Part of a small language model's weights.
Size: 22 layers, width 320, vocabulary 3214, 37.2M parameters.
Training: a variant of Adam for these matrices, 11279 steps.
MLP neurons of a small language model. Each row is named by its layer, matrix (up: input weights) and neuron, and shows model dimensions 208-271. Each number is 128 + 32 x the weight over its row's rms, rounded and kept within 0 to 255.
After each neuron's rows, "fires on" lists the tokens most often at its 100 highest values on Wikipedia text that the model never trained on; "fires in" lists the words (lower case) most often at its 100 highest values on Wikipedia text that the model never trained on. A number after a token or word is its count.

L5.up258 [168 139 119  98 152 138 191  95 162 205 111 111 153 146 134 150 116 121  29 145  84  95  91 154 128  90 184 140 170 111 158 127 144 120  85  84 147 114 141 118 169 130 129 118 138  90 111 128 105 145 125 102 118 107 184 160 176 125 130  98 107 126 160 178]
fires on: " from" 31, " Be" 14, " before" 10, " From" 7, "w" 6
fires in: "from" 41, "before" 12, "born" 9, "bureau" 5

L4.up1402 [101  62 152 115 149 116 160 100 140 119  93  63 153  92 122  44 103 181 116 183 134 115 148  81 107 117 126 166 104 157 143 149 143  97 105  84 150 137 123 145 126 128  53 159 155 158 124 125 127 146 106 120 141 158 150 140 151 123 106  67 144 153 160 134]
fires on: " system" 19, " level" 13, " class" 11, " population" 9, " history" 8, " period" 8
fires in: "system" 13, "population" 9, "history" 9, "level" 9, "class" 7, "period" 7

L5.up1258 [131 156  94 145 150 101  85 113 140 177 114  90 175  78  84  92 102 140 126 155 123 108 169 100 115 129 165 122 145 158 154 151 129 121 104 159 111  91 122 123 144 151 168 117 171 107 121 111 105 129 135  98  99 185 126 156 174 134 101 177 169  99 142 144]
fires on: " 10" 15, " 3," 9, "ite" 8, "board" 7, " Red" 7, " short" 7
fires in: "white" 12, "10" 11, "3" 9, "billboard" 7, "red" 7, "time" 5

L4.up1334 [143 158 190  81 141 115 165 106 164 153 138 131  90 125 159 129  65 157 138 158  97 141 103 186 116  96 151 145 137 120 146  95 167 141 115 192 105 174 135 155 180 149 125 129 128 128 138 102 109 137  49 166 144 114 175 169 103  92 154 111 132 143 105 125]
fires on: " who" 32, " we" 17, " We" 14, " women" 9, " will" 7, "ead" 6
fires in: "who" 32, "women" 9, "will" 7, "we" 6

L13.up1719 [ 76 141  94  69 117  90 144 140  89 201 143  98 103  91 165  91  88 137 146 123 117 107 103 122 146 144 124 119 148 137 104 141 185 107 116 119 119 161 158 154 164 159 159 106 106 114 109 117 170  59 125 158 103 116 180 124 160  92 177 169 222 191 132 130]
fires on: " a" 34, " known" 8, " and" 7, "ent" 7, "ff" 5
fires in: "a" 34, "known" 8, "and" 7, "named" 4, "opponent" 4, "designated" 4

L5.up1562 [168  73 134  85 119 120 144 151  87 121 106 108 113 183 166 122 109 149  71  52 153 116 141 123 150 140 184 143  38  93 162 172 146  92 126 100 129 234 155 146 130 159  52 137 105 145 141 125  79 114 146 180  73 172 122  96 175 109 141 210 154 171 154 179]
fires on: "ed" 16, " reported" 14, "ated" 13, " announced" 10, " of" 8, " said" 7
fires in: "claimed" 12, "announced" 10, "reported" 9, "stated" 8, "of" 8, "said" 7

L4.up1074 [108  99 137 134 174 111 152 136 125 191 148 112 171 110 100  97 132 130 147 147  65 109 133 127 146 146 152 102  94 177 137 179 167  78 136  83  81 178  94 207 172 139 135 158 133 140 117 109 115  66  82 172  91 119 141 134 124 114 142 102 158 128 160 129]
fires on: " also" 28, "ially" 12, "ally" 8, "ically" 7
fires in: "also" 28, "officially" 6, "often" 6, "t" 5, "instead" 5, "frequently" 4

L4.up399 [103 129 129 137 219 117 173 135 148 144  75  71 122 112 113 111  87 153  98 129 138 120 128  86  77 118 107 141  65 111 149 115 125 134 120 139  83 130  77 191 133 152 120  94 153 186 124 118 151  92 118 137 129 175  52 145  96 103 132 116 196 124 163 118]
fires on: " album" 28, "les" 12, "board" 7, "t" 6, " by" 6, "usic" 5
fires in: "album" 27, "singles" 12, "billboard" 8, "albums" 7, "by" 6, "it" 5

L13.up1267 [129 154  87 108  98  68 175 143 100 106  95 151 121 169 149 130 111 133 137 130 134 104 181 129 112 119 137 127  91 123 146  92  97 157  64 148 114 123 137 190 187  92 151 134 106 111 130  99 215 121 158 172 189 153 110 134 104 121 161 106 143 132 137 133]
fires on: " with" 18, " which" 12, " where" 11, " that" 7, " using" 5, " them" 5
fires in: "with" 18, "which" 12, "where" 11, "that" 7, "using" 5, "them" 5

L4.up1843 [150  91 152 106 201  80 108 187 152  97 119  57  59 119 147 115  91 186 100 135 144 123 137 129  78  79  94 126 162 127 153  92  66  90 115 111 126 104  96 149  95 184 174 168  82 144 109 119 133 157  92  77  90 165 130 132 133 150 117  85 170 114 165 107]
fires on: " trans" 26, " built" 13, "fer" 7, "ferred" 6, " addition" 6
fires in: "built" 17, "transferred" 11, "transfer" 10, "addition" 6, "moved" 4, "translated" 4